Part of a small language model's weights: RMSNorm before each block.
MLP neurons of a small language model. Each row is named by its layer, matrix (gate and up: input weights) and neuron, and shows model dimensions 32-127. Each number is 128 + 24 x the weight over its row's rms, rounded and kept within 0 to 255. Numbers have three digits each. A neuron's up and down rows have the sign that makes its largest values positive.
After each neuron's rows, "fires in" lists the words (lower case) most often at its 100 highest values on Wikipedia text that the model never trained on.

L10.gate381:123125155141144120152165187108160126118119148119096113144133118120114120086088126122175132103116105128092124098127134108128139135170140073137080147155093211118157095182164130136146103087124145064145125104128115142112086119155111150115146111171128129115135136128118182089107098145102109095
L10.up381:136158098127174184137123163137155160095136108102147078128147115133119136177145115125146111130129143109145133132161093134128094120155097134145150125122139075135095127127125170191176118124096155098131115146143126127114124120094115158115125119133128139116109105149141135136088120189160081129
fires in: "first", "2002"

L10.gate410:148112122115124124159170098146194071101126139108138105145120132163133070125148089125148101146150096150141161110119123124131162172155124124130133121122118111071120130151108137123098105133148098151101078150122093122127123115128114188154134161125171141133134134133113140105148123080095101130
L10.up410:157107115115130101111120122149144149136129147120128128137143173141099125152170056126126140189131106117159143154138129146125125164109131145139148119116102110109101140148134143134071052138131136163096133141156122154137118107132098090139094140150158125116142126115162119171138120098156109148
fires in: "and", "delucia", "northcote"

L6.gate323:138157118118143135110125094103093167103137109103138142156168112116116120131137117117190119141105090140135133148145080121122104119116145119123137164152179170169139150135097138188143143132067114142107155140143127200157076112134184128123131155131130103162172136141120121120097144096153118119
L6.up323:134162141084145088108130080139130147110100122125116147149126126127139104148184163143110152147119102116132104115120117155134163105142133119082143113124161108155182117113102124150150127072113113138136129144150159143110152093089127083126091141125128181127125149090134165135153172110147065143
fires in: "during", "from", "after", "for"

L8.gate439:095151140135111124122117136095128170142133161157101139132131115128141151128171128103158175101098129100111138109154118133124154137098143099115138152106124161186147109129119147135151114087151129140166173114127112135130098085103102103096139125147118117114151144151139190149100156127105109117
L8.up439:117093114137098131082118094122177158146102123151192077110139109141149126112175150137143156102099114110083104053125107107151166156125144125090123105121127157163133119135121134094117118101095120128122122128095144112085121122167103154176097092120114104144095124137096137116115122114106079119
fires in: "not", "never", "first", "t", "only", "just"

L5.gate336:096114120094132142114133134134159123126143140129045131123130073103133120143120122204144104097139166136098162100139144168075108137133124096176143092187146143129132134137109149152166111123114144152155160137116112111161143121156107086092118131115134162100116087140153134093099148103126134155
L5.up336:100122145097146225113161143150111150143129141117051129134151123142117118115145110177139153103126131141138147147112154168117163175101148082161106064180144128131111143145134136128168113094106140146137168140155138104141183117129114120108108139127118131122120093169135151150106137109129130119
fires in: "first", "early", "late"

L13.gate250:140138123104140105187170128129111118078166102147142118097125136121126135141095102134104134129139113051116131092120139122136139149110133118121108107119130102154157130139124108137157123129137142144099110109122113147129135122136176086108160147139145136102111102099152139134119150130119123105
L13.up250:080148178124124149114123134122151132168121135114135129115135077134120119156126113155174140106113155109168151109124160158163135094147148118139094118106115141109110108112101125138143105102127072099149150126094142126175120142132114134097145131147168136139138150135124095081168120118086147159
fires in: "a", "avenue", "awards", "massachusetts"

L5.gate111:106126159059143100122109078137153129106129147130112095115108107122125151122128150105117141133140144106122160171126110170132117142121113136085133125164144115119133151117109069160132120126103145098175123113099150114100145144180128115150119153119148112142124122105165124154132194163160152116
L5.up111:153044111141117114133105133119155141165152141113109148115116179110134145167092147136111090121126142117149151098099122171145178125109112118138082119111116087181120116089127175142126106152135116074125140142107157142159194130127121133102099126168113172113119127139083106147151118136109096095
fires in: "place", "number", "population", "chart", "time", "release"

L13.gate94:121116140152146104120099148089166120133107132143119106122123154108118164132152103128127105129131136097135098157174147135116086109093131141129094076136116112138132158149119117147058124133132169136156109116152134117123153100126094092120137170105149136141137120120194170164108154125146151100
L13.up94:115151136109125120141129136143114095107134141114135113122114103154140053193138129166170179148161125155097136148125108180124150105137122145130073135121112162139122113182127093137147114120129133126120134114141137178102153131104137146110128128150129122159060122117160130098133122142118153137
fires in: "a", "average", "awards"

L8.gate395:129130130114150171185152087143150106163127161122150146107129159155123133103127095157145110112153075103134150129114125137124146094169125124127098141093134156139084129108160115126128132111126115127146155114162174136140145136070156138125147099145121120115117122134112074128127133142125118093
L8.up395:141141112084096172150111154122129148148117151154077148098122137077118134150153112158191092140151125104133149129113129123137102128120090143092146126114089129124106121141130176164125095137141099108151157158103157103122152107116112126127137119186131115118127111145139078146130135124141122120
fires in: "and", "is", "or", "was"

L4.gate396:098124154132142112111124136112071141130147140113131091186144138091151122126151099144155104157108106118117137175126120140146116078142137137116126113148171108122131122127084115150147121124106159129132178151157154137147124137145142070111144136125096145131126137119115104123143168114130124144
L4.up396:107132133132149091116110136106062150103107119131083103188168092110139138129120094137168129153103106137128143159109128135157119120100115138122137124184171133125120142108077092126139155153118153161099161124132129166155099139164154081129123146114124130112126141130107140103168145121142131144
fires in: "in", "during", "for", "since", "between", "from"

L8.gate17:089164150114143134143127153138158109150114088109130177130135119142160133124118096143136131144108078115091124119112164113144110121157157163152100127106133150127110114122119159117157151107098117122130150097104128116068135183092118113074136103112128142137145105100161152075151142125160111153
L8.up17:124148122107113148097114150150101165132068075148128089144149113170173176091149093150121145135121110134075129133098189117122147097127106138168152133124102098121153093147154137120133126079147106138074117140127146117105113150080107091084149104131140116168134110155147162142136107160104167131
fires in: "has", "associated", "assistant"

L10.gate330:129145126119130110124148093101132117128153145176143153109207104101157148126158165141150143148110109125160175122123117128160090147182142126103095110108127125168110116116138126119123154120119109127148123165102131125124134096133166127162118121140132145148171128101127163078107113143107153144
L10.up330:155170158152158092140097124123119124112135117138101108150102141193116128146100102093137172139155111129124131157140116146160125136131130121090096099105201112111144100138142100173127119091135130127097157164114157116120152159113129148163128168142132079130146131125139113071131151144093095133
fires in: "with", "pushed", "for", "you", "without", "reached"